MLP neurons of a small language model. Each row is named by its layer, matrix (up: input weights) and neuron, and shows model dimensions 48-111. Each number is 128 + 24 x the weight over its row's rms, rounded and kept within 0 to 255.
After each neuron's rows, "fires in" lists the words (lower case) most often at its 100 highest values on Wikipedia text that the model never trained on. A number after a token or word is its count.

L6.up78 [108 108 138 111  86 121 135 113 115 125 153 121 103 106 117 170 112 165 105 153 145  94 149 132 135 142  94 108 135 140 106 104  90 147  99 144  97 170 105 133 145 111 142 113 178 154 131 118 113 152 107  97 104 175 132 132 141 117 134 159 101  70 113 114]
fires in: "of" 19, "the" 18, "and" 10, "s" 4, "in" 4, "his" 4

L6.up272 [136 106  90 130 130 114 146  61 156 139 157 119 125  93  84 181 103 172 122 128  96 117 150 127  99 111 166  98 170 136  77 125 125 159  82 144 127 137 136 141 142 116 122 109 170 155  83 127 139  91  99 117 146 136 150 121 119 101 126 154 139 155 159 120]
fires in: "can" 21, "would" 18, "could" 15, "cannot" 8, "to" 5

L3.up418 [125 151  95 142 138 182  95 103 165 164 105  93  94 103 128 127 139 151  99 165 141 129 147 124 138  96 133 149 131 127 154 129 139 101 131 133 154 103 136 109 143 145  95 169 135 105 131 121 111 126 150 133 139 125 141 130 148 146 135 152 170 142 114 116]
fires in: "s" 50, "the" 49

L4.up518 [124  88 142 132 162 125 128 133 123 141 129 127 124 120 141 121 115 136 134 111 127 156 103 120 161 115 129 121 159  94 117 116 161  93 135  81 152 170 111 102 143 178 178 102 140 153 123 143 141 115 130 144 110  88 137 139 157 134 141 126  81 149 173 182]
fires in: "the" 51, "a" 5, "according" 4

L4.up338 [110 151 134 174 158 109  73 150 129 130 126 140 140 117  97 137  88 149  86 132 148 132 121 118 110 170  93 120 131  88 118 112  75 103 145  89 110 158 118 144 162  94 102 174 152 167 106 184 145 165 100 104 130 129  95 125 143 177 121 106 110 120 134 135]
fires in: "years" 15, "time" 10, "population" 8, "0" 8, "year" 7, "of" 7

L4.up339 [115 151 127 103 114 137 173  85 125 114 155 116  96 152 153 119  94 161 114 166 128 128 114 153 101  82 148 109 123 137 133 137 157  85 112 122 123 101 121 135 140 112 132 160 106 107 103 112 141 106 146 108 102 105 138 146 171 144 123 123 121 161  99 164]
fires in: "until" 21, "on" 19, "under" 16, "before" 8, "upon" 7, "along" 5

L8.up345 [144 123  96 125 113  91 152 150 114 103 180  71 144 113  99 136 113 187 143 164 101 130 107 162 130 117 111 162 167 122  97 108 141 150 111 127 105 172 163 152 114 155 115 125 115 104 137  78 137 173 102 158 110 138 122 139 130  92 111 149 110 162 185 128]
fires in: "can" 25, "would" 16, "may" 14, "to" 11, "cannot" 8

L11.up801 [147 127  69 141 156 138 133 142 134 140 106 133  93 127 114 130 161 122 142  74 168  87 110 111 135 148  96 103 119 139 144 123 120 145 128 136 140 118 162 112 138 150 108  86 115 136  93 113 139 145 123  90 129 137 115 113  93 169  86 128 160 146 166  85]
fires in: "of" 37, "on" 11, "across" 6, "at" 6, "among" 6, "in" 5

L6.up14 [169 118 144 158 107 115 108 112  94 131 192  98 139 138  99 117 162  69 147 150 144 150 148 155 108 108 113  96 134 146 105 162 131 139 145 142 105  87 146 100  76 178 112 126 104  82 138 115 130 113 127 147 140 126 152 146 142 128 132 119 126 115 138 130]
fires in: "first" 32, "second" 11, "third" 7, "2nd" 6, "a" 5, "next" 4

L11.up891 [207 121 158  97  92 113 127 133 142 120 100 136  98  85 151 114 115 147 115 128 107 106 103 112 170 131 164 121 108 112 130 156  75 124 113 112  61 132 129  93 102 140 124 152 131 150 112 141 158 113 125 131 165 144 123 106 132 204 150 141 101 108 169  75]
fires in: "a" 48, "start" 4

L6.up129 [121 116 102 106  99 137 173 116 156 137 140 172 122 139 131 141 171 160 136 107 165 139 122 103 163 126 162 126 146 156 130 135 154 104  86 148  96 155 106 155 144 128 103 127 140 120 153 139 117 132 105 155 128 168 159 122  78 120 128 196 135 118 186 157]
fires in: "can" 20, "not" 14, "to" 10, "cannot" 8, "could" 8, "will" 7

L9.up408 [155 127 146  98 117  92  84 100 128  52  98 113 128 122 105 116 136 122 142 136 179 125 126  86 174 115 138 107 126  71  97  93 125 136 146 155 115 139 104 156 135 187 120 142 109 111 136 133 120 153 102 145 120 135 137 117 112  99  66 142 131 103 116 145]
fires in: "she" 36, "it" 22, "who" 13, "has" 4

L11.up438 [114  85 119 174 100 161  95 105 119 152 111  86 118 119 127 104 127 157 128 127 137 161 134 119 176 120 122 100 159 129 141 126 133 131  87 102 145 108 133 166 130 100 116  91 151 109 173  74 178 144  84  99 114 109 141 171 103 103 117  91 125 120 154 124]
fires in: "an" 90

L11.up14 [131 115  88  85 100 118 113 129 121  98 153 139  95 117 124 168 142 145 147 130 141 105 131 130 138 131 159 125 125 136 130  86 135 115 146 148 123 116  76 105 159 143 140 132 142  98 120 103 104 119 183 153 124 145 117 151 148 134 127 151 168 110 164 119]
fires in: "2" 20, "22" 11, "26" 10, "28" 8, "21" 8

L9.up667 [106 141 107 140 172 175 138 128 107 134 134 160 144 127 140 125 121 145 125  69 124 135 128 131 150 128 115 150 122 166 134 128  85 172  98  84 100 147 157 101 146 150  90 138 123 147 152 150  82  78  99 143 132 100 153 158 106 125 117 133 121 117 115  96]
fires in: "and" 49, "street" 11

L11.up307 [131 150 149 111 117 118 117 118 103 140  86 135  94  99 137 124 135 101 129 106 192 114  95 111 138 123  96 122 117 133 158 151 147 158 131 151 157  96 163 110 123 118 100 160 141  88 130 121 133 102 149 149 139 127  93 165 125 181 101 180 139 138 117 141]
fires in: "the" 23, "very" 12, "more" 10, "several" 5

L4.up119 [128 105 145 124  99 133 120 111  94 115 124 110  98 141 171  92 101 100 163 103 139 157 172 118 106 115 110 125 119 122 124 129  98 124 174 127 107 171 144 131 145 125 100 143 181 154 116 150 129 136 158 131 149 158 124 131 111 115 123  97 113 153 153 132]
fires in: "s" 78, "catholic" 5, "league" 5

L11.up425 [ 84 119 122 139 137 128 123 101 129 115 103 140 121 162 139  91  91 161 107 121 149 139 144 105 117 176  73  80 134 121 136 103 127 129 116 135 111 132 101 183 131 166  82 110 121 141 127  94 127 141  61 130 122 124 163 116 112 141 123  79 125 106 105 108]
fires in: "as" 48, "of" 23, "s" 9, "become" 7, "became" 7

L7.up355 [160 140 129 138 118  93 143 111 132 181 127 127 132 127 175 123 150 155 134 171 121 144 130 136 119  64 111 130 171 104 107 117 125 123  98  98 124 193 118 123 112 165 127 117 120 139 137 112 114 123 130 144 118 160 135 147  89 104 115 155 143  97 116 142]
fires in: "to" 41, "would" 13, "cannot" 8, "will" 8, "may" 5

L7.up75 [158 103 101 119  89  98 155 142 121 109 141 145 154 139 128 127 132 156 100 120 163 102 148 113 115 154 121  96 158 151 133 120 111 182 112 118 143  92 129 134 110 134  99 144 154 115 115 115 135 192  83 167 133 118 118 161 155 152 141 138 146 160 105  87]
fires in: "of" 46, "the" 27, "in" 8

L7.up379 [ 77  92  99 116 149  95  93 126 158 121 121 131 156 130 121 118  96 111 114 156 221 102 107 111 119  91  85 115 141 137 126 120 171 131 137  90 132 123 114 159 129 146  80 146 160 109 141 139 151 127 133 160 122  97 162 106 129 136  86 143 107 132 163 174]
fires in: "a" 11, "the" 10, "as" 10, "also" 8, "now" 7, "still" 5

L8.up697 [133  97 151 166 132 115 105  88 150 123 132 115 161  92 103 107 144 115 122 101 103 133  96  59 186 114 101 104 107 150 161 117 150 146 123 139  96  94 120 120 157 164 145 103 150 136 128  73 109 119 126 134 135 124  92 137 113  88 110 169 136 161 124  99]
fires in: "an" 58, "of" 14, "considered" 6

L9.up362 [158 109 140 105 126  62 135 153 135 133 124  94 117 136 135 108 136 208 130 102 169 118 103  97 111 126 134 120 125 125 150 103 101 151  85  95 111 152  78 148 126 138 151 132  96 127  84 111 156 151 130 123 173 139 129 113 135  93 141 144 110 108  95 115]
fires in: "of" 28, "county" 25, "who" 7, "she" 5, "massachusetts" 4

L6.up650 [126 146 110 127 161 132 102 130 104  86 144 113 150  68 123 166 156 138  98 150 151 135 125 147 131 117 113 102  97 127 132 129 175 115 144 114 116 132 175 132  95 175  92 155 101 129 114 143  95 128 122 127 127  94 166 136 152 143  99 122 103 141 126  76]
fires in: "to" 24, "of" 24, "or" 10, "a" 7, "in" 5, "and" 4

L6.up197 [106  75 116 114 140 105 105 140 146 140  81 126 148 109 102 131 117 145 111 125 170  88 153 137  90  82 113 142  99 108  99 140 108 111 122 130 139 117 102 148 151 155 105 162 139 136 137 130 106 126 161 154 120 114 179 174 180 123 144 130  78 130 165 126]
fires in: "of" 62, "several" 7

L7.up341 [157 143 118 122  97 154 157 171  98 135 142 140 159 110  83 138 138 106 112 106 127 128 137 141  99 141  63 104 150 119 104 182 125 116 131 104 113 132 139 156 139 100 156 101 111  96  89 107 121 138  89 149  81 126 161 190 129 110 125 162 110 126 127 172]
fires in: "an" 42, "local" 12, "creating" 4

L6.up358 [126 124 154 161 161 155 129 102 135 138 110 153 131 143 112 132 165 152 130 131 115 122 143 109 119 128 112 124  75  94 150 149 166 110 146 125 131 100 115 130 154 133 116 192 152 117 122  98 154  87 131 130 129 121 113 166 199 111 106 150 106 126 151 127]
fires in: "several" 13, "of" 12, "two" 8, "four" 8, "six" 5, "eight" 5

L4.up701 [140 168 188 176 106 156 133  98  91 139 141 131 162 111  79 136 107 105  84 143 166 120 173  96 137 121 119 124  95 165 175 128 146 108 186 100 114 150 121 164 105 157 119 116 122 110 137 137 145 104 155 133 137 139 138 122 154 148 128 145 144  99 116 145]
fires in: "first" 35, "best" 12, "top" 9, "very" 8, "test" 5, "2nd" 5

L6.up230 [122 104 107 134 129 111 144 154 103  73 161  80 121 134 128 153 150  98 141 117 159 165  87 134 121 129 122 124 141 110 116 161 157  99  90 141 134 112 174 124 130 176 155 179 131 138 125 136 139  92 132 150 158 134 137 131 128 154 151 120 131 143 156 152]
fires in: "it" 36, "and" 18, "there" 14, "this" 13, "they" 6, "but" 5

L11.up718 [158 178 160 107 137 114 137  84 104 125 169 121 157  83 133 125 144 122 144 115 107 120 150 122 120 173 100 120 133 105  94 140 127 115  83 114 154 130 150 132 149 191 138 130 156 135 170 131 141 112 106 125 114 154 132 102 148 141 140 112  72 112 127 137]
fires in: "of" 56, "to" 13, "on" 12, "in" 4

L6.up262 [133 140 149 104 123 113 134 127 111 141 155 112 113  98 170 155 113 116 121 112 140 155 123 149 117 139 125  94 137 120 156 167 121 118 140 129 136 131 103  96 135 166 113 125 176 125 141 156 132 110  86 117 148 140 102  90 185 166  99 114 117 131 153 124]
fires in: "on" 20, "at" 16, "it" 8, "2" 5, "little" 4

L9.up79 [ 93 126 127  69 138 113 119 107 156 101 155 120 172 125  96 116 135 176  95 113 155 121 106 153 130 105  84  77 132 130  92 100 151 160  97 109 128  98 125 148 113 141 154 141 110  86 116 145 116 114  93 149 112 104 176 108  95 101 128 107 125 120 127 137]
fires in: "and" 33, "as" 17, "than" 7, "of" 7, "became" 6, "later" 5

L3.up517 [122 117 136 119 103 145 112 117 119 137 107 131  89 193 169  70  88 159 106 139 111 149  96  98 126 137 110 151 141  83 158 126 137 139 113 115  82 160 133 110 125  90 101 153 153 106 116 115 167 119 107 108 157 146 152  97 141 152 122 154 172 132 161 110]
fires in: "his" 65, "their" 33

L7.up751 [127 120 112 107 120 127 157 168 180 119 145  91 141 103 146 133 133 146 150 143 124 133 100 134 103 129  81 166 109 164 166 132 131 136 112  96  90 166 152 121 132 155  99 121 157 119  82 123 171  83 136 149 118 131 148 129 184 138 176  58 124 127 136 107]
fires in: "a" 33, "an" 16, "until" 12, "of" 11

L7.up433 [140 109 123 117 112 113  88 142 167  88 128 117 157 135 137 123 101 154 144 117 178 140 168 161 142 140 144 157 142 143 129 129 109 132  91  88 150 151 117 103  69 158  96 128  89 138 159 152 113  92 137 172 117 102 143 184 106  98 104 133 100 121 157 164]
fires in: "and" 87, "then" 8, "also" 4

L6.up206 [138 139 147  86 136  74 136 121 113  79 107  87 143  83 105 120 192 162  98 119 170 121 127 111 132 143 126 154 135 142 128 168  87  93 144 147 106 143 104  91 165 144 125 153 125 109  99 103 158 109 148 163 126 139 137 144 116 141 140 131 108 103 134 139]
fires in: "it" 20, "who" 11, "and" 10, "she" 7, "that" 6

L4.up471 [190 136 119 132 134 182 114 126  69  82 158  69 148  86 134 103 124 129 121 157 119 108 128 164 104 148 131 110  82 136 141 114 114 136 109 115 151 134 120 124 170 162 119 107 104 154 126 157 104 122 146 112 119 158 146 114 109 162 148 138 137 152 146 157]
fires in: "on" 20, "after" 18, "in" 16, "as" 13, "won" 9, "upon" 7

L8.up759 [136 123 120 120 136 139 134 157 127 148 182 145 109  75 112  61 121 139 122 137 153 106 125  97 137 147 100  76 111 141 153 112 147 155 141 146 131 155  84 122  98 147 115 118 121 106 197 153 155 127  87 126 153 140 160 145 146 141 118 162 128 137 137 145]
fires in: "county" 13, "council" 12, "country" 10, "several" 8, "councillor" 7

L4.up830 [128 124 131 119 143 139 135  97  96 155 133 169 110 105 159 125 137 135 111 129  99 161 118 119 101 160  76 103 146 102 161 118 110 141 138  80 137 140 111 102 113  94 100 135 152  81 101 102 143 140  99 138 126 138 133 127  86 169 132 129 149 146 131 121]
fires in: "league" 18, "lead" 12, "as" 8, "made" 6, "las" 5, "led" 5

L7.up13 [134 122 153  94 116 136 110 118 123 138 147 150 121 155 122 163 139 132 154 127 116 172 131 101 142 133 132 113  90 121 174  99 115 130 148  86 143 154 110 117 117 170 153 130 145 163 106 149 115 118 130 113 115 119 167  99 130 148 140 127 133 103 164 151]
fires in: "in" 14, "as" 12, "however" 11, "since" 8, "for" 6

L11.up822 [103 123 114 178 125 126 132 163 143 109 118  68  97 123 138  78 166 182 132 107 143 117 134 113 177 148 100 120 175 139 154  94 110 109 128  72  79 162 136  73 142 164 129 120 102 122 149 123 160 124 132 154 147 121 146 128  96 166 122 133 113 142 136 120]
fires in: "he" 33, "who" 27, "she" 11, "and" 10, "which" 4, "his" 4

L3.up515 [ 73 112 157 107 117 129 114  93 211 158 156  66 153 146 140 149 107 111 140 150 126  98 124 114 118 111 110 169 172  97 127 135 104 122 148 139 156 138 146  74 115 118 143 135 158 120 120 158 149 102 181 135 110 129 158 160 137 134 128 138 138 158 102 137]
fires in: "the" 42, "house" 19

L3.up120 [140 158 122 108 108  83 118 152 121 107 100  90 166 134 135 112 137  83 100 150 163 171 163  79 115 149 105 117 113 163 109 104 103 130 155 180 116 124  94 109 130 155 138 149 113 153 124 166 154 110 136 150 135 146 139 100 158 107 117 115 123  93 166 153]
fires in: "history" 23, "political" 13, "historic" 9, "catholic" 6, "years" 5, "statistics" 4

L9.up394 [103 125 111 155 111 194 116 137 146 137 168 124 171 146 168 121  94 182 116 131 126 119 124 120 121 139 130 118 132 109 154 135 116 102 122  70 133 101 140 121 100 125 135 104 111  96 104 106 126 169 121 181 132 146 117 155  99  94 147 172 137 139 156 130]
fires in: "an" 65

L7.up431 [139 121 160  79 156  84 120 121 129 151  76 160 180 127 147 134  86 131 154 114 111 147 100 131 166 157 149  99 105 152 135 130 179 113 101 129 130 181 132 139 111 131  85 132 143 143 114  94  85 123 106 142 126 138 147  79 136 150 138 120 129 172 129 140]
fires in: "northern" 17, "north" 16, "fort" 9, "southern" 7, "near" 5, "of" 4

L3.up612 [101  79 118 135 139 140 139 143 157 106 135 125 148 117 164 160  98 118 151 113  83 142 119 132 120 138 139 107 106 115 111 124 115  77 108 144 132 148 124 105 138 176 133 145  86 114 167 129 140 161 128 149 130 109 104 150 118 128  56 132 163 154 107 147]
fires in: "had" 21, "has" 17, "have" 16, "website" 12, "baseball" 4, "wiebes" 4

L11.up700 [143 123 107 104 128 139 145 145 151 107 109 152 121 186 167 115 137 151 150 101 131 145  87 137 121 145  92  88 115  84 114 134 156 117 104  90 143 119 141 125 138 149 184 168 112 128 176 135 105 134 118 150 119 175 126 134 102 101 129 131 119 140 141 144]
fires in: "have" 15, "has" 15, "had" 8, "house" 6, "having" 6, "may" 6

L8.up70 [123 126 107 120 137 147 142 170 139 136 128 160 142 100 148 115 132  90  96 117 173 162 119 136 148 115 118 166 116 104 138 134 151 108 105 123 139 141 134 188 164 107 107 123 129 152 143 181 132 128 138 126 104 134 111 124 115 116  99 115 104 112 123 135]
fires in: "the" 83, "of" 10

L3.up738 [157 108 166 121 135  96 125 176 127  67 157 125 114 138 181 128 118 116  88 137 151 125  87 150 108  99 113 112 158  97  72 132 153 127 122 114  89 121 104 134  94 101 156 131 154 126 107 138 165 102 101 115 129 138 160 128 113 162 150 109 120 142 138  97]
fires in: "a" 20, "they" 17, "two" 14, "are" 8, "is" 7, "not" 5

L3.up266 [ 97 174 144 131 166 147 122  98 116 117 183 139 143 157 145 148 114 202 139  82 121  91 135 116 141 130 126 123 123 134  84 130 109 137 136  60  88 134 135 126 150 110 168 152 134  99 155 107 143 115 125 127 121 175 132 106 206 116 134  97 130 172 149 124]
fires in: "before" 19, "between" 11, "in" 11, "into" 11, "kashipur" 8, "there" 6

L4.up602 [128 137 167  90 148 109 124 151 130 129 108 153 141  94 138 138 122  62 130 111 129  92 139 158 142 160 152 141 142 121 160  95 138 130 126 118 139 117 123 157 123 107 127 144 152 138 113 111 110 166 107 127 124 166  98 173 124 112 142 146 110 117 119 114]
fires in: "of" 64, "name" 15, "hun" 6

L3.up606 [135 143 121 115 165 126 114 163 155 144 126 112 135 116 184 145 132 174 121 161 147 115 128  93 132 138  78 143 150 133 168 127 139 141 105  93 117 153 182 148 123 116 110 134 127 120 125  91 135 145 105 122 159 122 136 162 117 149 152 149 157 145  99 119]
fires in: "s" 83, "is" 7, "his" 5

L7.up234 [173 112  95 187 113 103 141 137 135 126 121 143 164  88 108 111 126 189 145 140 117 123 143 139 127 141 136  79 144 107 133 144 121 138 128 138 117 185 154 129 126  99 142 116 127 102 116  88 127 153 118 129 166 174 131 123 127 131 132 175 169 138  99 120]
fires in: "to" 26, "can" 25, "may" 18, "cannot" 8, "must" 6, "t" 6

L9.up61 [123 137 124 119 155 165 111 112 107 113 141 163 122 104 105 134 159 117 178 157 154 116 118 136 115 165 109 133 113 181 120 130 109 130 158  95 143 108 111 102 154 134 118 130 147 152 115 128 107 131 107 149 147 114 111 166 133 126 138  82 134 129 111 128]
fires in: "and" 26, "award" 10, "awards" 7, "apps" 6, "a" 4

L11.up38 [144 120  80 113 117 142 132 178 152 145 116 124 143 129 112 129 135 131 127 113 155 145  89  88 137 162 118 115 175  95 150  77 153  98 122 113 123 105 134 140 107 161 123 128 149 147 130 151  99 140 135  90 115 103 188 120 156 152  57 141 153  96 126 146]
fires in: "of" 19, "for" 13, "in" 10, "on" 8, "with" 4

L8.up635 [119 117  98 122 109 186  80 115 148 109 104 146 100 149 126 118 158 119  84 138 129 133 110 131 117 140 150  97 148 134 144  91 160 120 103 118 121  88 104 163 143 164 112 148 120 114 122 121 135  97 141 135 129 115 129 118 162 158  98 129  91 166 135 122]
fires in: "of" 22, "to" 14, "at" 13, "a" 8, "as" 6, "with" 4

L11.up582 [153 157  84 122 128  97 170 100 106 144 101 142 104 125 147  94 121  85 142 131 190 128 123  94 144 142 116 128 117 120 152 159 176 150 131 122 152 115 163 106 162 130 138 132 146 103 160 109  96  73 122 141 125 107  83 145 114 141 114 102 103 146 135  91]
fires in: "john" 18, "new" 13, "elevation" 5, "on" 5, "at" 5, "australian" 4

L6.up265 [117  83 115 128 147 138 131  72  95 106 117 109 179 134 115 138 158 125 141  85 145 113 122 105 162 110 127 126  83 148 125 154  83 122 139 135 124 144 130 111 110 172  98 121 143 104 158 116 109 112 118 145 152 139 148 180 194 108 116 112  69 136 150 119]
fires in: "of" 34, "several" 11, "some" 10, "and" 8, "many" 8, "most" 4

L3.up651 [167 156 160 152 110  94 134 118 122 131 115 149 173 103 115 116 117  90  97 102 139 131 150 129 116  97 141  92  92 121 152 158 128 135 121  92 146 146 118 111 125 166  87 151 117 124 140 111 115 138 129  91 153 165 150 120 151  89  99 122  87  80 132 141]
fires in: "first" 41, "last" 13, "only" 12

L4.up654 [115 104 152 160 118 136 139 124 141  82 116 131 118 153 108 118 122 116 133 128 179 122  99 118  71 116  87  87 144 109 128 124 146 101 147 114 158 107  93 165 123 148 123 166  89 124  99 141 146  97  89 141 123 128 138 156 156 136  98 150  63  93 143  98]
fires in: "two" 23, "three" 12, "seen" 8, "several" 8, "even" 7

L6.up798 [123 121 134 142 132 164 115 103 122 152 148 140 120 121 139 106 163 133 153 120 185  91 110  78 115 127 107 128  93  91 151 115 121 140 116  77  98 173 115  92 154 162  99 163 131  87 119 107 126 133 153 164  97 158 137 146 160 134 164 105 125 145 152 151]
fires in: "as" 66, "submission" 6

L3.up488 [154 113 135 127 124 139 100 134 104 161 148 130 131 164 145 118 103 165 135  97 102 130 125  82 101 156 114 129 122 108  75 158 103 129 127 104 158 116 137 163 121 130 149 155 164 124 106 129 175 119  94 135 111 145 169  70 107 167 137 119 183 152 156 106]
fires in: "born" 22, "s" 15, "research" 14, "his" 10, "early" 4, "years" 4

L11.up800 [109  79  96 142 125 111 115 138 155 103 133 137 141 120 120 166 164 102 129 119 140 153 129 162 134 117 129  71 130 137 129 108  82 167 128 134 126 150  85 132 142 152 162 137 149 149 154 155 152 112 129 101 133  98 152 116  88 107 128 110 143 164 131 129]
fires in: "is" 21, "was" 17, "for" 13, "can" 11, "to" 8

L8.up181 [ 79 130 135  94 111 161 115 143 127 170 120 114 142 149 152 135 124 149 134 144 119 163 107 138 149 117  96 105 137 110 149 121 123 128 144 152 122 129 140 148 114 147  86 112 140 148 127 137 123 114 124 129 108 174 143 148 102 119 150 149 108 163  84 110]
fires in: "the" 43, "of" 12

L3.up528 [121 137 142 101 165 159  95 179 122 182 125 130 127 139 152 129 143 127  93 122 126 118 124 118 135 119 168 113 139 161 144 132 144 110 132 126  83 138  68 126  67 121 110 139 150 137 143 125 140 108  97 116 116 184 176 195 149 168 132 131 125 174 130 130]
fires in: "these" 22, "french" 15, "british" 10, "german" 7, "japanese" 7, "isthmian" 5

L8.up723 [116 140 137 158 114 144 155 149  98 167 125 133 116 129 129 134 131 142  96 137 110 139 160 125 140 104 118 100 136 129 102 132 127 136 143 129 116 153 124 140 116 121 142  99 137 138 103 157 121 148 133 107  93 158 141 150 133 105 127 146 142 142 106 132]
fires in: "the" 35, "this" 12, "of" 10, "family" 4

L8.up448 [138 147 149 114  98 152 107 178 134 143  62 154 157 127 133 101 161 147  99 135 103 125  62 143 112 112 130 150 112 117 160 106 178  92 130  85 131 118 144 135 134 131 144 132 130 169 119 163  99 133 121  92 124 178 131 119 129 130 116  88 113 161 139 102]
fires in: "of" 18, "apps" 11, "people" 10, "died" 8, "constantine" 7

L7.up436 [144 120  93 125  94 100 117 121 100 160 142 119 109 132 164  92 186 130 128 136 179 158 137 152 138 111 137 128 166 180 133 109  99 133  45 126 141 132 129 156 107 150 152 105 143 117 148 102 151 100 100 116 171 102 139 129 144 127 137 153 126 151 157 100]
fires in: "can" 21, "could" 10, "it" 10, "would" 7, "cannot" 4, "indigenous" 4

L3.up724 [144 151 151 121  88 133 168 116 129 122 120 101 139 135 167 125  90 108 141 140 115  84 127 129 111 145  96 165 121 162 120 121 122 131 134 137 103 126  99 147 144 123 112 128 141 137 165 157 118 122 108 107 140 107 141  99 135 123  99 121 118 118 124 141]
fires in: "at" 76

L6.up417 [150 158 153 141 108 118 140 146 151 117 131 129 134 101 136 141 156  97 157 142 114 130  98 200 124 138 148 121 103 129 131 150 116 149 152 142 120 133 188 131 126 106 120 140 152 139 144 144 111 140 149 107 143 110 117 169 144 109  98 100 157 114  87 100]
fires in: "of" 42, "black" 14, "biggest" 6, "best" 6, "track" 5, "traditional" 4

L4.up274 [150 135  93 106 169 143 165 147 148  98 169 153 142 122 133 115 110  94 112 169 156  96 116 118 103 138 112 108 133 117 175 127 120 167 151 120 118 124 110 136 147 130 138 143 111 128 118 167 132 200  71  88 140 152 147  88 117 164  78 134 115 113 134  82]
fires in: "years" 24, "year" 14, "series" 8, "lack" 5, "organized" 5, "ship" 5

L8.up4 [174 134 105 149 106 146 150 127 102 128 136 146 113 143 116 138 139 115 153 170 136 122  89 160  66 145 142 163  98 104 140  95 137 171 149 116  93 145 123 112 139 161 158 121 133  95 171 139 143 117 121 136 130 137 136 132 134 139 103 129 144  99 145  76]
fires in: "2" 18, "22" 10, "28" 10, "2nd" 5, "29" 5, "27" 5

L11.up129 [125 155 103 177 126  85 113 140 137 108 109 166 173 125 112  90 159 127 110 132 138 168  94 141 115 155  89 127 138 105 137 135 119 124  77  81  90 142 118 143 121 155 124 128 122  68 150 110 168 136 133 143 129 124 144 140 123  97 152 110 111 129 141 150]
fires in: "as" 66, "called" 13, "said" 5

L11.up532 [116 157 109 110  61 178 124 104 140 140 145 111  90 109 137 135 141 172 126 135 196 118 145 160 150 114 114 106 156 143  89 140 143  89 103 144 135 118 141 146 123 142  89  94 176  98 127 132 135 110 124 143 102 125 121 139 107 137 150 132 129 159 156 126]
fires in: "an" 69

L3.up510 [160 145 137 144 152 175 125 137 121 145 136 118 135 111  96 183 135 123 154 121  90  84 136 147 145 107 117 138  93 156 102 108 130 122 121  71 109 140  57 103 156 114 123 112 161 123 162 129 123 124 145 146 148 132 125 127  95 133 118 123 103 115 177 105]
fires in: "awards" 20, "award" 12, "awarded" 7, "towards" 7, "gardens" 5, "standards" 4

L3.up704 [120  97 119  87 161 133  88 128 160 124 123 128  63 136 160 138 156 148 140 147 141 199  97  91 149 160 101 142 107 127 102 176 136 109 163  92 139 115 148 106 144 134 102 134 171 133 131 144 111 119 121  91 126 123 156 121 157 117 166 165  88 140 126 123]
fires in: "of" 54, "well" 7, "most" 6, "were" 4, "a" 4

L8.up460 [148 121 118 129  81 104 137 117 107  87 133  67 121 118 153 149 168 173 153 106 168 162 130 131 122 105 113 113 176 138 120 115 101 138 149 133 117 184 136 145 143 133 107 147 134 106 135 138 116 162 118 109 147  97 125 102 135 106 109 138 129 109 123 141]
fires in: "can" 23, "to" 11, "will" 8, "policy" 5, "an" 4

L3.up578 [107 108 147 117 164 150 106 160  99 111 177 114 130 114 132 151 170 125 101 143 189 126 135 178 152 116 118 136 167 144 127 171 115 120 142 110 115 121  97  89 141 115 125 125  89 151 171 115 177 134  88 117 116 145 128 131 139 130 147 152  95 146 141 150]
fires in: "it" 51, "he" 36, "she" 12

L4.up0 [131  90  78  80 118 131 153 146 131  76 156 108 176 155  99 140 112 146 131  94 145  99 129 111 132 106 123 123 131 147 126 156 157 101 120 124 159 128 156 165 118 161 116 169 146  76  97 113 126 102 130 158  89 145 133 133 130 150 123 111  90 145 125 110]
fires in: "of" 32, "a" 14, "the" 7, "that" 4

L4.up825 [ 95 132 174 120 128  85 116 126 137 125 150 131  97  95 216 134 190 166 121 117  92 134 153 160 115 143 154 129 156 149 115 110 123 117  83  98 123 141 148 129 143 114 122 113 155 163 135  93 125 134 116 104  52 152 141 169 169 137 140 120 159 138 126 169]
fires in: "before" 31, "french" 15, "until" 4